Part of a small language model's weights: MLP 768 GELU, tied embeddings.
MLP neurons of a small language model. Each row is named by its layer, matrix (down: output weights) and neuron, and shows model dimensions 16-79. Each number is 200 + 20 x the weight over its row's rms, rounded and kept within 0 to 999.
After each neuron's rows, "fires before" lists the tokens most often just after its 100 highest values on Wikipedia text that the model never trained on.

L3.down726,176,177,193,200,194,199,204,192,221,232,181,184,226,229,191,192,197,209,175,219,169,235,247,176,175,215,228,201,172,188,160,165,181,219,184,226,218,199,202,187,192,231,182,195,195,172,188,193,177,196,192,202,181,195,203,171,207,185,194,238,202,212,200,218
fires before: "\n", "=", "\n\n", " PA", " GA"

L4.down690,185,238,182,210,199,208,183,167,213,193,184,185,219,232,206,200,176,193,219,175,189,200,181,187,203,220,225,209,199,156,214,196,217,195,211,216,176,210,210,218,203,173,203,235,225,168,192,223,208,207,192,183,224,198,235,225,224,208,195,206,214,234,234,202
fires before: " |", ")", ",", "."

L2.down441,183,194,227,221,185,238,235,212,214,213,210,201,176,243,207,251,195,194,180,170,162,170,213,220,196,199,167,213,177,180,172,196,219,180,196,193,249,204,184,227,215,183,188,238,184,203,177,195,250,215,216,201,222,205,206,204,204,220,208,215,176,206,173,215
fires before: "\n\n", " Pl", "=", " Format", " |", "-"

L8.down336,179,218,200,171,217,228,202,218,224,194,181,215,191,233,166,199,180,208,185,191,202,186,168,151,227,214,200,221,184,172,195,188,192,188,182,196,190,177,178,207,200,176,227,206,188,184,192,217,212,214,196,210,191,223,228,207,214,186,206,186,198,180,195,185
fires before: " |", "'", "ley", "r", " Clay", ")"

L3.down437,186,190,189,207,194,190,202,218,216,214,212,209,179,230,228,191,158,218,236,199,186,173,183,211,205,175,184,199,248,202,217,220,189,230,178,197,173,199,225,203,197,213,212,209,223,182,190,193,186,208,213,209,149,221,211,191,166,204,228,215,213,178,221,187
fires before: " 0", " 1", "\n", " 2"

L3.down161,170,205,224,151,198,215,190,242,184,205,224,191,207,217,204,203,210,174,178,221,218,172,190,214,191,204,180,245,190,229,223,222,184,202,200,204,202,206,193,183,208,163,218,209,206,206,153,253,176,241,214,208,188,180,167,167,209,205,221,233,218,210,206,164
fires before: "=", " a", " the"

L4.down391,167,238,192,183,206,212,160,188,200,196,186,170,153,221,153,240,195,180,192,189,193,208,222,220,198,202,245,214,197,207,230,209,208,200,224,230,199,193,221,223,174,208,199,211,192,187,196,213,173,211,175,217,187,195,200,172,184,182,191,220,192,234,187,178
fires before: "s", " the", "-", " a"

L3.down631,186,200,177,207,212,198,225,209,200,245,190,210,167,190,219,210,193,213,171,219,202,169,171,165,212,172,188,192,203,162,218,214,207,207,210,210,195,208,176,192,218,200,201,222,210,227,208,205,202,194,195,163,208,204,232,213,233,205,204,197,179,177,170,197
fires before: "="

L3.down409,205,214,169,199,202,232,182,169,188,198,251,235,174,200,198,180,205,226,211,206,178,200,208,234,216,209,167,231,184,199,189,220,199,196,198,223,180,209,234,191,206,203,165,205,183,246,208,161,174,188,177,218,203,209,172,196,209,186,216,243,212,229,223,218
fires before: "-", "=", " |", " ="

L8.down550,226,172,184,214,168,183,208,212,180,197,194,185,181,216,220,172,222,198,205,197,219,165,221,237,215,157,181,194,223,209,191,188,191,155,186,193,162,212,226,202,170,207,187,221,253,193,215,191,205,198,209,207,214,192,192,192,215,188,202,237,215,182,213,176
fires before: "\n"

L8.down611,189,203,206,199,203,195,219,169,193,182,192,189,191,170,184,213,180,234,224,214,209,196,201,176,210,174,181,195,199,205,207,186,187,216,192,185,212,197,208,206,203,199,185,186,242,211,228,226,204,223,212,188,224,197,237,235,212,228,215,197,165,218,196,216
fires before: "="

L8.down690,193,199,222,209,174,184,210,190,223,223,219,197,216,215,207,193,213,185,204,217,216,200,239,151,195,209,228,191,216,228,197,199,162,226,187,203,171,164,200,185,201,224,175,165,248,209,185,194,189,173,200,242,181,194,191,210,169,175,215,207,198,197,197,173
fires before: "\n", ")", "\n\n", "–"

L8.down360,183,204,200,185,213,209,180,168,180,208,182,193,188,180,195,206,193,196,193,171,214,199,218,169,220,194,203,191,234,192,191,224,191,204,209,204,218,225,215,230,200,196,213,208,242,213,200,193,210,234,200,206,207,219,237,224,192,204,215,207,236,192,224,178
fires before: " 5", " 4", " 10", " 6", " 13", " 7"

L8.down107,178,208,188,233,164,191,231,207,200,193,173,212,188,210,174,178,196,176,221,226,190,217,173,217,257,231,210,181,188,188,200,196,200,201,198,206,192,203,190,190,182,195,184,191,189,220,216,206,224,179,233,190,191,198,192,201,214,185,203,208,168,148,187,245
fires before: " |", ".", ";", "vo", "M"

L3.down744,220,218,212,195,206,159,233,202,195,212,225,186,168,187,203,191,204,217,180,235,229,223,201,189,197,196,161,172,204,199,231,253,194,230,222,233,180,214,219,181,185,173,180,200,186,208,225,185,228,211,260,192,207,190,181,187,231,220,184,218,195,192,188,192
fires before: "=", "p"

L4.down535,201,225,210,203,187,188,215,191,179,194,188,203,218,180,207,192,197,228,199,204,184,199,211,208,214,220,185,159,189,232,200,242,188,204,199,220,173,181,189,204,202,182,230,197,182,157,222,187,196,211,213,190,231,166,209,205,219,227,223,179,187,210,196,227
fires before: "=", " the"

L2.down532,221,184,234,199,197,208,201,202,228,193,198,226,225,236,209,218,211,215,220,212,241,201,185,192,225,216,169,222,182,169,162,214,179,200,198,208,173,204,195,198,239,220,200,188,199,200,215,198,237,198,199,184,200,185,208,173,208,192,192,222,190,185,209,191
fires before: "s"

L3.down404,210,181,200,197,218,177,177,213,221,198,200,192,187,219,179,207,188,203,202,183,190,195,194,209,245,185,242,212,201,187,193,183,161,214,164,195,202,204,207,188,177,179,179,173,200,220,177,176,228,168,203,190,210,180,207,236,174,179,131,180,186,183,228,204
fires before: "\n", "=", "\n\n"

L2.down655,187,175,187,158,209,215,167,186,205,209,212,214,176,162,175,197,233,209,197,186,211,203,196,181,194,207,202,195,234,224,241,230,206,193,194,191,213,172,175,185,182,189,192,195,232,180,184,225,174,209,172,217,174,211,223,177,194,184,219,184,198,195,208,206
fires before: " the", " W", "st", " a", " in"

L3.down38,197,214,208,184,226,169,189,238,220,215,190,213,251,197,207,176,204,216,213,189,225,216,206,178,173,181,186,200,211,200,216,198,217,192,196,197,226,188,199,230,179,217,199,209,195,193,191,202,159,188,193,191,209,213,159,230,173,190,184,179,211,198,207,180
fires before: "=", "-", "t", "/"

L2.down233,228,193,249,162,199,228,181,198,151,179,196,208,193,202,179,178,222,171,209,174,198,211,199,224,205,192,189,224,228,193,175,219,204,189,203,192,223,182,180,215,196,213,171,192,186,239,204,197,209,187,181,187,216,183,150,219,199,207,183,209,195,167,171,247
fires before: "-"

L8.down167,188,229,187,181,190,198,154,244,199,195,160,177,200,246,195,206,195,182,167,191,171,196,182,208,182,206,188,247,230,186,184,188,223,219,225,216,178,222,214,180,202,199,235,179,228,201,208,185,194,198,240,164,188,207,177,174,173,193,205,205,178,235,192,186
fires before: " |", "s", " p", "–"

L4.down288,207,198,236,244,175,203,214,209,158,222,184,191,212,187,201,188,191,219,184,219,174,225,178,202,220,194,199,206,219,199,208,208,207,194,170,211,210,185,205,189,175,213,186,198,163,202,211,190,175,190,197,176,205,204,188,194,169,193,179,188,178,209,227,165
fires before: "="

L2.down64,261,224,223,201,214,180,221,236,199,212,186,208,222,178,168,219,218,251,196,214,183,189,226,204,183,200,198,212,197,211,215,207,195,194,226,203,215,215,209,199,185,216,211,153,198,195,218,169,197,189,174,187,199,213,172,215,184,221,202,201,193,195,186,176
fires before: "-", "Sh"

L2.down111,239,188,213,204,189,219,173,183,181,217,226,215,213,187,198,220,194,183,223,226,223,222,229,221,195,192,212,232,216,196,198,223,210,167,193,213,186,199,194,186,186,208,183,187,218,176,171,196,203,201,196,208,182,217,197,189,185,223,204,192,188,168,208,176
fires before: "=", "\n", "\n\n"

L3.down129,197,227,187,215,192,194,184,194,196,204,192,180,224,199,224,191,199,223,212,204,211,207,210,159,220,193,167,217,210,194,178,205,200,199,196,187,218,174,196,165,199,220,185,217,267,196,197,209,208,187,205,197,243,223,203,182,208,182,192,204,183,209,164,194
fires before: "s"

L8.down697,213,175,235,196,180,158,193,195,182,205,242,224,172,163,193,191,221,256,199,199,195,200,190,192,215,183,178,222,215,223,179,194,206,163,199,221,166,187,227,191,228,205,227,204,238,229,215,190,222,181,196,187,242,174,243,204,196,178,183,183,200,217,196,186
fires before: ",", " the", " |"

L8.down207,166,187,197,190,185,200,190,218,222,183,230,181,207,176,166,205,202,215,166,188,190,209,198,186,251,225,184,202,212,202,202,209,237,215,222,189,227,192,195,197,187,221,201,195,196,157,211,188,221,202,188,219,210,218,184,174,220,164,266,192,229,232,183,208
fires before: "0", "1", "2", " the", "3", "phi"

L4.down528,250,225,224,210,247,197,223,189,185,185,169,174,211,200,196,174,184,213,208,153,227,227,181,238,190,195,210,180,187,228,200,224,201,219,191,187,200,217,191,182,208,213,221,244,183,196,218,153,201,206,198,209,195,196,184,178,203,217,182,189,201,186,188,199
fires before: "=", " |"

L8.down145,182,219,193,201,199,178,207,209,231,200,180,169,211,184,183,177,191,214,206,180,223,178,180,207,204,237,199,185,203,158,198,169,213,188,210,214,223,202,185,191,192,185,223,191,190,176,208,191,209,203,251,160,172,170,194,223,225,195,220,158,208,239,191,251
fires before: "–", "1", " the"

L3.down580,173,229,230,184,173,180,190,166,184,180,210,206,209,212,186,189,226,216,196,208,197,198,191,159,202,230,139,195,219,206,191,196,242,210,208,216,225,203,197,215,182,203,191,228,239,207,188,203,222,189,219,171,201,180,208,173,240,207,213,198,214,173,193,237
fires before: " |", "\n", ".", " and", ",", ";"

L4.down2,188,209,228,213,208,197,191,218,210,205,211,189,224,210,180,206,182,162,191,194,204,175,192,208,212,207,202,155,192,173,242,192,197,193,199,169,189,164,225,187,182,182,164,188,215,203,209,207,238,212,190,201,189,223,214,234,208,194,214,166,183,232,208,233
fires before: ",", " |", ".", " ft", " the"

L3.down211,200,196,193,180,215,183,205,220,243,215,209,187,190,205,196,194,191,194,215,199,154,224,190,201,244,228,170,181,207,183,216,184,199,191,220,212,228,195,191,198,196,212,206,192,227,183,173,231,213,209,214,213,198,179,208,207,229,220,216,182,189,206,206,177
fires before: "=", " the"

L8.down645,187,191,214,253,185,211,182,221,194,204,176,171,209,182,218,205,197,192,180,200,232,186,225,169,223,203,196,174,205,204,242,213,220,207,224,179,215,180,222,194,228,241,189,188,268,213,205,197,222,192,195,166,203,178,196,220,229,203,183,220,179,228,212,202
fires before: ",", "\n", " |"

L3.down709,162,203,198,200,209,230,194,203,196,191,178,181,237,225,203,165,199,235,170,146,160,199,248,239,204,186,211,240,210,193,208,175,180,206,208,234,161,195,190,236,198,189,226,195,178,178,230,178,202,215,215,183,222,188,180,209,211,189,172,194,200,196,208,215
fires before: "=", "\n", "\n\n", "The", "In"

L2.down724,187,192,196,188,188,215,205,215,173,191,172,178,198,200,221,214,181,214,200,183,189,183,222,211,196,176,210,223,202,180,192,246,212,224,194,197,237,200,202,243,176,244,200,198,187,172,209,226,195,171,188,237,191,194,191,191,220,199,184,174,169,204,202,191
fires before: "="

L4.down700,190,198,203,225,214,198,182,217,204,198,196,174,242,190,207,208,178,234,195,183,178,186,203,210,217,185,223,207,196,196,200,177,222,181,181,238,228,205,187,188,203,221,177,221,199,193,223,220,215,164,172,162,186,219,231,218,223,154,192,152,164,203,191,202
fires before: "="

L8.down240,203,198,222,183,226,204,201,189,205,223,165,180,188,206,198,212,204,206,204,207,192,198,209,171,190,212,189,197,254,185,196,172,197,238,208,198,199,215,199,186,192,206,213,176,242,214,180,224,231,178,216,214,158,206,206,211,168,222,212,199,203,178,198,210
fires before: "  ", " +", " 5", " -", " |", " 6"